{
  "n_layer": 17,
  "d_model": 384,
  "n_head": 12,
  "n_kv_head": 12,
  "head_dim": 32,
  "d_mlp": 1536,
  "vocab_size": 18391,
  "activation": "tanh_gelu",
  "norm": "layernorm",
  "norm_place": "pre",
  "norm_eps": 1e-05,
  "positions": "learned",
  "qk_norm": false,
  "attn_scale": 0.177,
  "bias": "qkv",
  "tie_embeddings": true,
  "parallel_block": true,
  "init": "normal",
  "init_std_qkv": 0.0196,
  "init_std_o": 0.00337,
  "init_std_up": 0.0196,
  "init_std_down": 0.00337,
  "optimizer": "muon_variant",
  "lr": 0.00507,
  "lr_mult_qkv": 0.5,
  "lr_mult_o": 2.0,
  "lr_mult_down": 2.0,
  "beta1": 0.93,
  "lr_head": 0.00595,
  "grad_clip": 2.0,
  "warmup_steps": 200,
  "schedule": "wsd",
  "decay_fraction": 0.674,
  "decay_shape": "linear",
  "final_lr_fraction": 0.0,
  "batch_tokens": 32768,
  "seq_len": 1024,
  "doc_mask": true,
  "train_tokens": 395200000,
  "steps": 12061,
  "dataset": "wikipedia_en"
}
MLP neurons of a small language model. Each row is named by its layer, matrix (down: output weights) and neuron, and shows model dimensions 272-367. Each number is 50 + 10 x the weight over its row's rms, rounded and kept within 0 to 99.
A block is one neuron, or neurons of one layer that tend to fire together. After each block is what it responds to, as a language model described it from the Wikipedia text at the highest values.

L12.down100:55 87 43 50 48 49 46 60 49 63 49 49 59 43 47 48 50 52 45 43 37 51 61 53 57 28 41 49 62 45 53 37 45 49 39 69 47 49 74 48 71 49 64 62 63 25 41 53 54 52 56 66 61 54 52 48 57 64 38 49 37 42 52 34 59 33 63 51 42 28 49 34 45 65 45 52 47 56 33 46 64 57 50 56 56 51 45 43 49 35 57 52 53 49 32 47
L12.down222:51 52 47 52 41 55 40 50 50 39 53 61 74 52 65 59 61 32 50 44 64 51 35 34 32 50 37 36 61 65 58 48 57 50 72 48 62 34 64 56 39 34 44 63 51 42 56 56 59 37 55 50 59 48 38 55 45 62 57 48 29 41 41 54 52 43 60 48 49 05 58 39 24 56 58 40 67 47 46 50 47 58 49 54 44 55 54 37 48 65 60 40 39 52 46 54
L12.down381:43 62 65 60 51 45 47 53 45 58 31 47 57 47 38 39 56 40 51 56 62 50 48 47 38 46 54 36 42 71 44 40 26 57 46 54 72 52 45 67 38 59 33 58 77 54 48 58 56 48 45 60 67 46 59 68 50 47 67 46 46 49 43 49 66 46 58 46 53 08 51 40 44 52 55 41 47 59 57 44 61 52 65 49 42 44 36 49 38 60 62 50 50 41 64 55
L12.down902:28 36 43 61 55 57 58 61 60 47 31 46 42 48 51 55 65 52 33 42 53 58 52 55 44 50 53 65 59 41 51 45 33 54 48 51 61 51 40 48 66 46 40 52 65 64 41 69 31 53 56 44 59 33 54 43 58 45 58 39 35 59 57 58 39 48 51 40 52 41 51 39 44 45 38 43 42 46 50 48 50 49 55 60 48 19 39 36 69 65 34 52 39 37 63 42
L12.down919:49 53 48 64 35 17 39 51 54 46 27 40 69 52 37 39 42 64 61 29 37 49 51 43 65 41 58 44 60 36 44 59 43 44 52 53 51 36 46 55 35 41 59 62 30 51 39 48 63 45 34 70 54 58 51 46 54 40 60 47 50 57 61 65 60 50 63 48 49 21 40 71 55 42 53 36 46 54 54 60 64 40 50 46 54 50 42 47 63 39 43 34 26 50 55 66
L12.down1035:63 46 42 46 46 62 37 43 64 46 46 59 63 30 36 73 59 70 48 45 45 40 37 45 60 50 49 40 47 67 43 46 50 66 40 53 48 45 48 58 48 50 55 43 56 56 41 63 58 41 47 58 51 46 45 50 53 62 41 40 63 43 46 58 53 53 32 53 59 06 62 43 43 51 62 55 62 36 55 45 66 32 43 38 63 58 42 57 45 61 35 60 55 33 49 46
L12.down1177:48 59 50 62 45 45 51 52 47 51 46 43 62 63 42 52 40 65 62 43 31 54 52 51 42 67 63 39 30 31 62 45 36 59 57 37 51 46 32 75 62 54 44 62 47 55 50 43 52 53 21 37 48 52 39 50 56 54 65 38 47 60 44 52 53 52 43 44 49 53 49 50 69 31 46 45 72 52 49 58 36 43 35 55 48 40 69 63 33 57 54 42 61 42 61 55
L12.down1424:61 39 28 42 43 42 57 48 51 64 43 42 48 54 60 38 42 58 42 33 50 47 45 63 33 45 66 44 50 52 52 40 51 78 50 66 57 44 54 65 49 63 55 44 53 44 30 46 68 56 61 55 39 36 51 31 53 54 51 43 54 58 43 33 55 30 51 71 44 17 59 52 32 55 63 48 54 51 52 44 39 54 52 55 65 62 58 54 63 44 50 64 46 40 44 42
Responds to: Prepositions that open a new adverbial phrase after a period, comma or "and", such as In, after, for, or complete as a result of / because of.

L13.down255:46 45 47 59 61 61 61 57 50 54 35 57 71 40 52 57 50 67 52 42 43 47 69 66 64 49 47 71 64 46 41 63 54 65 39 53 47 51 50 52 50 52 62 44 46 73 55 56 57 64 47 61 43 45 60 44 51 50 65 48 65 42 38 51 46 51 44 45 38 21 53 40 48 53 53 43 51 52 45 55 52 45 50 42 45 59 38 36 58 46 55 37 40 41 66 43
Responds to: The word "in" as a preposition or as a word-start piece (in-ring, infer, injections, Institutions), often sentence-initial "In" or before years and events.

L13.down894:35 55 64 46 47 42 25 48 36 46 62 54 58 45 57 41 67 36 51 56 48 35 38 47 35 42 56 45 44 58 54 48 44 33 51 58 47 56 48 49 51 48 50 40 37 48 50 45 57 47 40 47 39 47 53 40 39 45 71 40 46 64 40 53 50 41 29 65 45 58 33 55 60 35 38 46 50 37 72 46 50 39 51 79 49 44 44 46 58 51 47 45 53 52 58 43
Responds to: Single-letter opening pieces of words split into subword fragments, mostly capital C or K after table pipes, newlines or parentheses (Crewe, Cuba, cue).

L12.down18:70 40 57 33 41 42 52 52 32 34 36 59 44 24 44 58 36 51 48 47 28 50 47 48 36 51 50 53 53 36 39 47 62 42 56 47 53 69 50 48 43 50 33 46 49 61 73 39 63 33 47 39 54 53 45 44 38 63 55 44 50 60 38 60 56 43 44 35 46 49 54 39 54 45 59 57 47 52 53 49 46 48 58 40 45 62 67 60 54 61 50 30 42 38 56 57
L12.down62:60 52 49 59 53 59 51 58 51 56 31 48 51 50 56 60 64 43 61 60 45 59 63 66 57 36 61 66 65 54 35 43 44 52 44 43 69 32 34 53 47 43 45 38 49 32 30 53 51 55 45 42 41 43 56 66 49 40 59 48 42 50 37 44 46 44 35 54 48 39 56 41 55 53 25 55 53 44 45 52 45 46 59 61 51 54 47 57 66 65 39 51 47 35 57 59
L12.down595:52 44 35 51 44 49 45 62 50 54 40 47 51 42 55 53 73 34 65 58 55 51 53 52 60 50 39 64 67 44 52 43 49 59 45 36 48 49 47 57 49 49 46 47 49 58 44 66 64 43 52 50 60 29 65 70 57 49 44 62 44 66 45 45 43 51 47 44 56 52 58 56 48 56 53 46 53 59 46 48 50 52 33 45 70 39 50 58 36 25 34 34 40 31 57 59
L12.down673:40 44 40 50 47 37 71 35 48 55 36 57 60 54 58 33 55 53 55 47 49 61 58 32 60 38 57 57 57 31 37 38 41 48 38 61 37 52 48 53 39 44 52 55 58 31 48 32 66 54 45 68 63 38 59 40 35 50 52 63 60 43 42 59 59 53 31 45 40 39 49 50 32 51 25 52 43 48 71 54 77 55 60 40 56 46 50 38 53 50 40 54 58 44 55 53
L12.down773:59 30 61 53 66 72 37 51 52 35 53 44 72 38 64 45 53 49 52 43 53 34 61 68 49 61 63 53 45 46 51 49 53 73 34 42 54 66 24 59 51 60 51 42 43 54 51 47 57 53 55 51 42 62 60 36 45 52 63 57 33 56 49 58 59 56 65 38 52 57 42 49 58 47 41 69 37 54 62 33 50 49 42 53 42 54 40 41 64 47 48 49 30 46 38 50
L12.down975:56 64 46 61 60 47 44 52 49 62 43 48 55 63 65 64 54 61 38 37 45 40 35 52 58 46 37 58 53 66 61 47 44 71 59 45 53 49 39 51 54 45 55 36 44 62 61 55 54 43 47 51 41 29 37 46 47 48 49 62 55 50 52 41 59 36 40 46 24 49 42 40 45 44 39 65 58 50 46 45 51 43 43 67 69 54 49 52 52 59 47 31 69 47 63 53
L12.down1190:39 68 50 49 56 46 52 74 53 55 55 67 48 37 51 57 45 59 48 64 37 52 62 62 64 51 48 51 47 55 34 58 42 43 51 45 44 53 27 49 44 49 42 55 37 52 35 43 59 57 39 55 57 59 50 41 51 58 51 49 49 49 64 42 54 57 53 54 45 49 60 38 47 45 34 70 48 52 68 54 65 45 45 61 40 57 42 55 59 61 45 50 34 33 63 71
L12.down1383:45 59 48 50 59 28 37 61 48 63 32 50 50 65 60 67 59 47 46 39 47 40 32 64 67 44 55 53 49 45 56 61 32 46 61 51 62 43 69 53 70 69 37 66 49 55 48 53 46 65 48 40 61 48 55 41 49 51 53 61 26 43 51 42 39 43 53 43 62 59 46 57 46 31 71 61 50 40 79 29 50 44 54 65 54 46 62 55 56 55 45 66 38 60 53 57
Responds to: Single capital (sometimes lowercase) letters beginning a split word, often a name or title after quotes or pipes, such as D|ama, C|atanzaro, c|inematic.

L11.down212:57 59 53 60 57 55 39 62 57 59 61 43 49 35 54 48 49 40 40 46 61 57 41 61 44 27 74 46 40 35 36 65 49 65 41 46 58 35 43 31 63 66 55 26 40 56 51 45 49 32 38 61 61 38 51 44 64 57 67 42 45 56 36 48 55 51 52 46 45 51 44 61 37 33 49 45 48 48 37 62 56 34 60 49 44 45 44 66 64 40 49 49 52 41 59 45
L11.down468:59 45 71 53 49 54 44 71 50 68 42 50 62 65 45 51 53 45 51 50 55 40 34 47 47 45 55 49 59 71 54 56 72 51 52 41 51 36 60 58 57 35 66 47 48 58 43 38 48 72 46 37 48 44 66 41 63 38 48 44 51 52 62 59 53 43 52 47 57 59 15 42 46 57 47 57 38 46 46 43 54 46 68 58 44 46 42 57 50 58 45 56 55 52 42 66
L11.down741:51 50 59 52 65 47 42 58 60 35 41 56 52 54 53 71 41 54 45 49 45 41 45 54 52 69 63 51 55 52 43 39 45 44 56 43 52 50 41 49 58 63 47 54 48 49 53 42 46 35 31 56 54 54 58 63 38 61 58 44 53 55 55 55 61 34 50 50 52 27 32 38 44 45 41 50 69 53 43 49 39 63 53 70 16 50 51 61 68 26 57 68 41 57 30 55
L11.down963:64 45 72 65 42 67 74 54 62 45 45 30 51 57 38 30 57 43 35 44 29 49 45 47 34 41 30 61 55 56 55 53 36 72 49 45 48 45 50 56 67 72 55 56 36 62 59 65 49 41 47 56 67 60 65 47 64 41 69 52 43 44 52 36 43 60 38 47 39 53 32 62 57 45 42 53 38 45 57 44 48 24 54 54 60 58 39 58 40 51 36 41 57 55 48 36
L11.down982:42 57 67 68 74 50 35 53 60 63 58 75 55 39 45 49 65 35 73 55 51 51 49 38 54 29 51 49 66 47 41 43 41 53 44 43 62 33 42 57 48 55 50 54 62 47 51 63 57 54 40 51 45 45 62 35 51 65 42 44 39 55 52 49 50 47 42 26 35 61 36 62 37 44 67 60 42 45 54 38 46 41 51 44 49 42 51 55 55 37 43 40 49 39 66 60
L11.down1236:51 44 51 44 39 51 39 38 39 52 49 42 65 53 64 57 48 53 53 40 52 63 44 36 33 54 40 46 50 58 44 52 52 52 25 17 45 48 49 42 62 54 31 44 58 73 44 48 33 38 49 56 41 58 65 39 66 49 58 46 59 54 63 57 50 57 31 39 42 60 37 52 54 52 42 58 49 49 52 46 52 63 44 43 59 59 32 39 56 63 34 56 42 54 50 48
L11.down1263:43 60 49 61 31 37 48 53 41 53 56 44 49 32 57 66 42 41 44 39 40 38 35 57 60 36 51 44 65 49 43 62 59 29 44 58 59 50 58 47 50 31 43 47 34 68 50 39 44 49 43 47 56 34 57 59 78 65 44 51 34 61 34 60 42 61 44 60 38 38 39 52 41 51 60 58 38 63 40 59 39 57 39 48 40 83 51 46 61 61 51 57 49 50 30 72
L11.down1286:34 46 34 35 61 43 44 54 54 54 47 36 52 59 55 40 37 58 39 40 68 55 40 58 60 42 43 60 56 62 46 50 47 37 39 37 59 38 63 32 50 48 43 38 61 39 36 70 44 56 60 41 56 55 48 53 37 66 45 69 58 64 45 37 45 46 47 46 42 44 62 42 58 43 53 32 48 47 47 53 37 49 28 42 66 46 38 58 60 50 49 36 53 47 61 51
Responds to: Fires on the first letter piece of a word that opens a quotation or parenthetical, especially C/c, as in "Calypso", (Cuba), (c. 1769), and weakly on other mid-word fragments.

L13.down832:44 57 53 49 60 47 48 54 56 56 40 62 55 46 48 54 47 53 40 41 26 52 39 61 54 56 51 64 46 68 46 35 53 47 55 31 41 55 64 51 34 59 40 50 58 43 50 34 48 52 53 50 47 36 58 55 61 27 43 58 44 51 37 32 74 75 49 45 47 14 55 74 56 50 57 39 53 50 53 37 67 60 53 36 66 37 32 47 51 44 57 60 60 54 53 54
Responds to: Highly predictable connector tokens: commas or semicolons after a native-script name in an article's opening line, "a" after "as" (as a midshipman), and decimal points or colons inside table numbers (50.19, 12:55).

L11.down84:29 60 52 47 47 54 51 42 48 40 30 63 41 39 42 47 63 49 43 62 61 41 43 53 45 34 62 59 58 47 44 54 66 58 49 63 38 46 80 51 48 39 64 55 38 67 58 38 61 46 60 54 30 45 51 58 29 50 35 52 40 49 31 50 68 46 42 45 58 34 51 53 58 51 54 47 51 52 33 46 28 52 61 36 53 38 55 67 51 49 58 42 43 49 66 44
L11.down99:41 47 50 68 51 59 42 56 63 69 64 66 37 66 47 50 47 56 53 47 61 60 37 67 39 37 38 30 40 58 33 64 58 63 62 43 37 54 53 73 47 49 60 45 46 50 41 63 29 57 50 51 58 50 46 55 32 33 41 44 72 56 49 49 42 62 42 56 33 66 29 51 44 48 55 47 44 28 40 46 47 44 52 39 65 55 44 45 47 47 53 52 40 56 53 56
L11.down671:36 61 43 60 63 44 57 48 48 39 36 51 46 53 50 33 48 63 39 36 39 24 52 54 44 55 46 44 49 72 54 60 40 60 62 54 84 55 49 65 67 57 63 50 47 49 45 46 54 48 54 72 55 55 55 58 54 43 40 59 45 47 55 48 54 37 36 37 41 46 46 58 45 43 32 43 61 29 56 58 51 53 37 46 46 71 44 54 54 42 56 45 34 47 42 48
L11.down749:45 55 52 40 59 47 46 40 33 52 36 45 66 45 44 43 55 39 57 47 43 55 51 58 35 55 53 60 51 46 53 48 39 65 45 29 54 40 32 52 60 81 67 38 51 46 55 62 44 57 32 66 47 47 55 61 45 48 61 64 54 65 51 45 53 47 35 42 36 43 41 57 50 48 68 51 48 51 53 47 59 61 63 56 38 56 49 55 55 41 53 73 56 46 45 51
L11.down1102:62 61 50 47 56 41 54 42 48 55 43 60 54 34 29 25 31 63 50 51 42 46 57 23 46 46 45 53 55 48 61 39 41 52 51 38 54 44 54 41 54 60 66 51 42 52 46 59 32 56 54 62 73 43 46 45 55 53 40 54 34 61 43 54 31 51 42 48 34 68 55 55 38 69 57 43 59 59 54 43 61 42 57 39 53 57 46 55 47 35 64 40 54 34 46 61
L11.down1287:42 31 47 44 49 29 30 62 54 56 55 59 56 35 52 56 54 44 51 47 53 43 58 29 54 55 40 55 64 55 57 52 56 55 44 47 46 51 43 60 58 44 38 50 58 17 56 42 53 55 41 55 61 41 65 44 47 54 46 45 40 55 65 38 59 70 40 42 49 84 50 50 33 49 60 38 63 57 55 36 46 57 59 63 50 39 54 61 62 45 44 60 46 42 43 64
L11.down1310:27 48 59 52 32 48 48 50 44 45 53 71 40 33 50 71 38 49 51 70 37 62 43 55 42 48 26 51 44 48 60 69 54 48 43 65 56 58 59 47 50 67 67 43 51 59 61 45 69 54 40 44 36 48 63 58 50 67 41 61 61 51 47 47 49 54 48 55 59 55 49 55 47 72 48 39 54 54 50 46 40 44 51 33 45 53 37 56 62 41 47 61 42 54 47 65
L11.down1524:51 47 61 62 50 44 62 50 54 56 46 58 52 46 59 53 43 51 48 59 36 60 52 59 45 33 43 60 50 62 35 54 59 83 50 51 58 50 56 39 46 42 56 47 25 35 69 59 57 55 51 59 48 37 44 51 45 54 38 51 61 61 37 41 54 39 54 58 55 37 47 48 63 48 37 57 47 61 50 43 42 64 57 34 42 55 59 61 42 58 44 59 48 61 44 48
Responds to: Articles (mostly a, also an, the) that open a role or category phrase after as, is, became, such as "as a signatory", "is a", "became a".

L11.down29:46 48 48 46 56 39 50 41 57 39 45 56 39 45 42 59 36 53 58 58 49 46 40 61 29 68 55 61 63 44 61 42 55 50 45 53 59 63 43 56 47 46 48 38 51 32 49 33 54 55 46 55 48 48 66 47 28 39 56 44 63 41 53 41 51 42 38 37 51 34 48 56 68 30 78 38 47 68 60 53 42 61 50 48 46 30 43 59 47 51 52 39 75 39 37 76
L11.down355:58 49 52 42 55 32 53 62 33 49 59 52 56 53 59 47 50 54 60 36 61 46 79 66 26 65 57 62 58 48 63 70 47 43 41 48 23 39 60 70 42 51 31 29 58 82 52 49 49 48 37 42 54 49 49 47 55 49 44 41 48 40 45 51 52 55 54 61 40 36 55 51 50 61 54 50 48 35 50 69 55 36 45 49 48 51 51 72 43 55 64 33 49 47 66 38
L11.down563:53 55 44 38 48 52 66 58 47 38 40 46 43 46 71 31 41 58 58 70 60 45 61 36 56 80 41 61 51 60 56 56 75 57 37 44 71 48 46 34 68 58 49 54 51 46 56 49 47 50 47 61 43 47 36 68 43 58 49 66 31 60 64 43 45 47 28 65 40 52 63 48 63 52 63 45 43 53 55 51 25 58 71 48 48 41 45 67 38 59 36 44 51 46 43 50
L11.down641:42 67 43 43 67 38 57 50 57 50 57 54 70 67 40 55 38 39 65 57 49 46 34 51 52 59 29 43 54 48 47 55 44 39 33 57 48 59 49 50 45 40 51 36 51 55 48 35 50 53 47 29 51 32 45 77 44 63 49 45 49 57 57 33 62 44 60 52 47 48 52 34 69 52 55 34 50 39 48 67 63 47 78 65 43 49 55 71 47 65 75 45 48 22 54 53
L11.down778:55 70 42 46 21 63 47 58 57 46 56 35 45 58 48 56 45 42 52 43 70 50 62 54 57 58 40 33 49 59 61 51 55 56 64 59 54 53 68 65 37 57 58 49 51 51 45 66 56 67 31 60 46 32 40 54 37 74 54 43 58 34 37 30 59 42 32 38 56 24 53 56 69 39 50 38 50 50 35 32 36 50 45 66 47 50 24 49 43 52 45 49 60 51 56 44
L11.down863:60 38 51 46 58 65 48 64 62 53 65 42 65 38 49 52 41 52 51 32 39 45 35 49 34 38 53 62 56 61 51 59 34 37 37 46 73 45 51 59 56 34 56 32 57 58 48 40 53 39 58 45 53 62 30 38 35 34 50 58 48 48 50 57 44 47 63 48 61 40 59 50 40 50 59 55 54 45 36 50 64 58 49 59 53 51 68 55 67 48 46 46 40 50 63 53
L11.down1467:45 52 46 69 49 65 50 42 46 41 49 52 51 35 46 62 50 52 41 60 45 41 52 37 53 52 60 54 28 60 38 64 50 71 62 48 60 47 40 53 50 51 40 41 47 42 58 51 53 64 63 37 47 45 44 56 43 64 45 22 53 47 53 56 46 43 67 47 71 46 49 46 55 33 55 38 57 46 33 56 60 49 31 64 52 49 68 55 62 52 50 46 45 55 48 54
L11.down1505:60 59 48 58 58 48 68 46 37 50 49 59 51 45 53 53 33 44 32 68 47 55 46 49 42 39 43 52 32 34 66 42 49 48 58 40 49 42 38 36 26 53 53 43 50 58 74 67 32 44 53 44 46 49 52 36 37 33 41 42 41 46 69 71 41 50 54 69 41 55 70 67 53 56 51 24 43 57 47 57 50 41 45 46 41 49 55 41 31 40 34 47 38 49 42 65
Responds to: Mainly the period after www or a subdomain in infobox website URLs (www.reus.cat) and decimal points in coordinates; weaker on mid-sentence in, more, most.

L12.down64:43 46 36 31 51 59 36 49 73 37 36 57 49 63 56 50 52 27 36 43 43 60 48 35 37 47 39 61 64 37 45 68 27 45 37 38 46 49 58 45 48 45 57 32 53 68 36 56 39 63 55 32 46 50 68 55 71 66 63 46 50 62 50 53 53 49 48 52 39 44 38 27 61 58 56 56 38 47 46 54 54 50 45 59 38 59 44 44 47 69 50 47 48 66 46 55
L12.down147:53 51 37 55 53 52 67 52 49 57 51 35 42 62 48 49 47 55 61 45 35 55 47 59 45 46 42 61 44 43 30 61 37 31 53 43 31 45 28 49 63 43 38 46 63 54 34 62 42 58 43 35 31 50 47 45 48 52 52 53 49 63 65 46 51 52 56 40 45 33 44 55 30 53 63 28 44 47 40 60 50 53 66 52 44 47 56 31 45 58 68 46 48 42 44 50
L12.down485:64 55 52 59 47 58 39 40 53 65 47 38 49 35 48 38 39 55 43 55 44 43 50 29 42 43 59 46 61 64 42 59 48 46 58 57 66 65 58 42 45 35 48 22 46 59 49 54 42 58 39 50 45 41 46 40 39 49 40 64 49 68 47 34 39 68 65 45 44 35 71 40 43 45 55 42 35 57 41 53 37 58 54 41 61 35 69 45 62 53 50 63 47 44 24 63
L12.down782:48 46 48 41 51 37 48 36 44 62 46 46 47 31 52 50 37 71 74 42 45 46 37 58 53 59 56 48 51 54 52 45 70 58 45 54 45 52 56 51 60 42 47 29 44 58 63 40 64 52 56 51 39 46 43 40 49 34 39 44 40 69 45 33 57 53 34 54 56 45 46 53 40 49 54 46 51 36 39 47 33 44 50 46 57 52 59 49 39 57 22 33 60 43 68 39
L12.down858:51 50 52 64 52 66 44 39 44 48 54 15 47 41 50 36 48 45 61 35 30 46 53 40 43 56 68 44 58 67 40 48 47 61 55 53 40 54 44 35 64 59 61 69 46 46 53 50 58 51 47 52 37 53 33 42 36 46 51 55 41 42 39 45 50 53 42 62 55 42 55 28 51 36 47 54 67 45 50 61 45 51 41 63 61 51 39 61 50 40 48 54 48 47 31 40
L12.down894:32 58 40 60 51 49 57 64 52 66 44 39 53 55 43 42 65 41 48 36 42 42 56 49 35 41 42 77 54 51 54 53 41 55 48 44 53 55 51 56 39 41 47 57 55 45 34 49 53 43 49 42 39 37 53 52 62 52 50 37 68 51 71 41 32 34 50 50 41 53 35 44 35 59 40 58 46 45 43 44 46 44 51 54 39 59 45 26 42 44 59 45 39 64 25 40
L12.down1086:51 57 41 40 62 40 49 46 44 42 53 61 59 49 26 52 61 51 54 51 42 52 40 46 42 76 49 47 41 36 53 48 33 45 36 41 49 42 40 48 53 48 55 61 51 57 37 40 49 43 62 42 57 74 30 53 38 57 51 41 39 23 44 54 46 32 63 53 53 59 62 51 41 50 38 60 44 55 46 47 44 49 38 48 61 52 54 60 47 39 36 67 59 61 50 38
L12.down1520:40 59 48 55 44 39 57 50 57 40 47 49 50 39 28 43 49 42 40 35 45 43 51 52 60 22 29 62 59 51 41 50 50 70 48 74 59 55 38 57 55 47 48 65 63 35 59 55 38 32 59 38 42 47 43 55 68 43 33 61 58 43 59 59 44 41 39 48 54 50 41 54 44 61 52 44 57 63 53 53 41 48 56 68 50 40 59 47 47 44 62 44 33 51 32 53
Responds to: Tokens inside a noun phrase after an article, before the head noun: year digits (a 1989 American film, the 1560s), adjectives (significant, robust), place-name parts (San Francisco).

L12.down69:59 36 35 35 62 62 50 38 54 32 47 68 61 54 51 44 57 46 61 43 59 48 53 45 47 63 50 45 48 51 52 62 43 23 46 51 67 33 49 47 40 53 44 55 47 47 40 47 59 49 60 55 56 54 52 50 38 42 44 46 42 31 61 56 35 60 50 49 49 56 42 29 40 30 46 53 70 42 49 47 50 41 45 55 49 48 72 61 43 64 44 50 44 52 77 59
L12.down255:43 64 26 42 51 56 50 74 51 43 61 55 56 39 52 50 45 42 60 70 64 49 54 48 45 43 52 62 51 43 52 55 73 27 50 55 43 46 55 36 52 52 51 37 42 48 39 47 65 50 53 59 67 41 60 77 31 42 33 50 43 49 41 57 56 40 46 39 50 39 46 63 73 69 51 53 39 63 53 38 52 50 44 51 51 40 45 49 45 23 38 40 55 40 69 45
L12.down354:66 59 49 53 59 57 44 48 33 53 43 55 39 47 61 56 58 42 59 62 41 34 44 43 68 34 58 58 29 56 58 51 36 57 39 50 41 63 51 49 46 58 63 63 62 61 49 50 59 45 59 48 41 41 47 30 47 42 49 53 32 67 50 43 70 61 53 54 43 60 44 46 58 44 42 47 55 49 47 39 50 63 52 54 34 48 40 38 45 37 65 53 58 39 55 41
L12.down710:37 51 37 68 58 54 59 51 55 49 60 60 47 65 54 46 54 56 32 51 44 49 52 35 70 47 52 54 38 48 60 71 44 48 66 66 37 41 59 60 48 35 59 48 55 44 69 45 55 56 46 36 54 52 55 63 42 45 53 40 38 47 43 60 58 60 24 47 59 65 73 54 53 39 56 56 52 56 66 51 51 47 60 46 57 53 33 34 40 39 25 42 52 53 48 41
L12.down942:41 55 57 46 43 59 66 70 69 56 33 38 73 62 41 41 52 59 70 61 63 39 51 52 46 61 62 52 48 47 43 52 27 51 37 64 44 44 70 63 55 44 47 32 51 44 53 52 52 49 40 47 37 45 44 44 42 55 52 54 47 68 42 59 47 38 56 51 33 56 39 51 30 43 44 40 43 53 59 44 49 56 51 31 55 53 61 47 67 41 50 40 46 46 59 49
L12.down1060:52 56 40 47 43 57 44 68 57 38 56 72 43 57 55 51 47 65 35 55 30 46 52 63 45 50 35 47 57 64 65 51 53 37 49 51 54 41 48 57 46 33 50 48 58 51 47 41 42 51 34 46 56 43 54 33 31 46 50 43 48 54 52 43 51 67 47 54 52 71 53 48 28 49 59 33 51 40 58 57 32 53 53 62 57 54 60 51 52 60 54 46 27 52 46 41
L12.down1110:55 43 49 50 41 52 45 52 38 51 40 42 64 59 51 31 48 63 58 55 36 43 47 51 48 55 62 47 37 67 18 41 54 66 52 46 66 65 53 79 61 51 40 52 61 42 73 63 64 51 50 66 58 38 54 34 31 41 50 41 50 47 31 36 47 52 57 45 48 32 48 65 44 52 43 49 40 37 44 33 44 54 61 28 58 42 56 52 45 50 60 47 41 52 39 48
L12.down1400:64 50 50 64 53 57 38 34 57 70 57 55 42 42 44 43 44 42 47 67 53 45 49 66 64 47 66 49 44 69 45 42 68 52 40 45 54 55 52 60 56 61 46 54 47 60 55 57 50 60 52 50 43 53 48 42 43 48 40 40 42 50 46 47 58 32 58 43 59 56 33 50 65 39 47 43 40 45 59 62 45 44 62 45 30 32 58 58 54 58 56 36 61 64 31 58
Responds to: The article or first modifier opening a noun phrase that describes a person or thing, after a comma appositive or "is/was/became" in biographies: "a Polish doctor", "a staunch", "an original".

L13.down658:44 50 47 35 58 36 50 56 48 33 41 48 55 44 58 40 55 52 57 51 59 22 48 47 47 50 56 62 43 43 57 68 58 44 59 54 53 53 52 54 57 58 29 52 50 50 36 63 34 49 48 57 35 60 32 31 29 42 55 58 46 42 68 40 61 53 56 65 45 18 47 61 52 55 50 51 56 67 57 53 53 51 48 51 48 45 51 56 46 55 58 45 53 55 40 36
Responds to: Tokens inside a noun phrase before its head: adjective endings (gorgeous, brave, nice), the, early/late before decades, and decimal points in statistics.

L11.down108:63 51 45 57 44 57 66 50 38 83 59 61 32 59 62 73 65 37 52 38 56 37 62 45 40 53 55 43 57 54 56 48 48 41 62 53 53 42 41 48 40 44 53 42 46 42 32 44 54 55 38 43 48 47 56 63 57 59 39 57 53 50 48 56 48 52 70 58 48 25 53 69 31 37 57 61 47 50 49 66 49 59 56 58 46 49 42 43 61 59 60 55 37 58 62 42
L11.down120:38 52 50 57 36 44 54 56 41 74 47 54 31 64 50 60 58 43 45 42 57 55 45 71 37 61 54 48 51 44 44 62 58 38 48 51 39 52 29 51 55 27 60 38 40 56 52 57 37 44 43 50 60 45 51 47 63 45 54 48 33 49 50 55 63 48 65 38 47 09 44 42 32 46 48 51 50 54 54 57 52 47 57 65 47 41 58 44 63 58 45 40 54 40 59 42
L11.down134:38 57 34 49 57 57 52 45 70 70 58 46 46 54 60 45 54 33 42 56 55 56 55 50 37 47 43 62 56 33 52 58 36 29 43 49 43 49 46 70 43 42 53 40 50 52 51 54 34 58 47 43 64 50 35 42 59 43 41 33 58 54 55 52 44 46 66 28 52 65 37 49 53 68 54 72 49 40 45 52 49 52 34 33 46 42 53 33 49 52 62 52 39 45 45 50
L11.down552:65 49 64 51 54 44 36 48 42 52 65 54 37 35 58 45 49 53 57 54 39 50 44 60 39 39 22 62 27 51 42 57 48 38 60 39 47 73 49 50 57 72 34 61 42 57 36 35 64 48 63 41 47 60 45 44 49 41 55 38 61 53 45 44 66 43 49 48 58 44 51 45 58 60 39 51 46 55 34 46 56 59 56 47 56 52 62 47 48 42 65 59 49 36 46 55
L11.down1076:41 50 69 67 49 50 44 55 47 77 72 47 44 63 52 44 46 66 69 49 46 33 47 30 34 57 37 53 44 60 71 49 68 47 46 45 64 34 53 34 51 68 51 57 54 39 49 28 57 57 56 47 51 41 52 23 43 51 50 58 44 23 49 56 51 56 48 65 49 52 44 47 67 59 41 42 47 41 29 38 39 54 37 61 52 51 52 53 57 71 47 52 62 34 49 43
L11.down1284:37 53 58 52 52 56 50 40 53 51 52 41 49 56 44 46 57 52 35 33 34 37 43 39 64 33 36 53 39 49 52 53 26 50 50 61 49 55 42 54 38 45 42 74 61 36 49 62 46 56 46 43 38 44 61 45 56 36 45 52 51 51 66 43 42 53 53 57 49 54 42 65 45 53 52 50 46 43 44 53 35 52 48 52 38 42 53 37 59 41 51 27 29 78 48 45
L11.down1354:51 59 53 29 50 60 46 50 56 56 43 61 38 54 64 58 68 37 65 43 69 59 52 47 61 57 49 48 59 40 47 50 49 43 36 69 50 50 36 50 52 55 52 52 44 26 52 38 60 38 45 22 53 50 42 42 46 50 47 49 56 65 59 40 54 48 51 51 59 21 49 60 53 49 57 32 58 48 50 51 67 58 58 71 32 37 50 51 56 44 40 48 55 64 47 65
L11.down1403:37 39 26 52 37 42 44 39 45 43 37 44 62 40 61 47 48 52 50 55 63 45 48 35 40 32 40 59 73 59 60 63 54 52 45 40 44 66 44 58 45 56 55 40 72 48 59 64 47 71 49 50 64 35 54 47 60 59 50 44 54 51 52 52 55 53 39 46 45 00 56 46 42 67 46 51 33 49 57 50 57 51 55 58 53 38 51 58 46 60 38 44 47 61 40 38
Responds to: Adjectives or their final word piece right after a/an/the, modifying a coming noun, e.g. an important part, a significant decrease, comedic.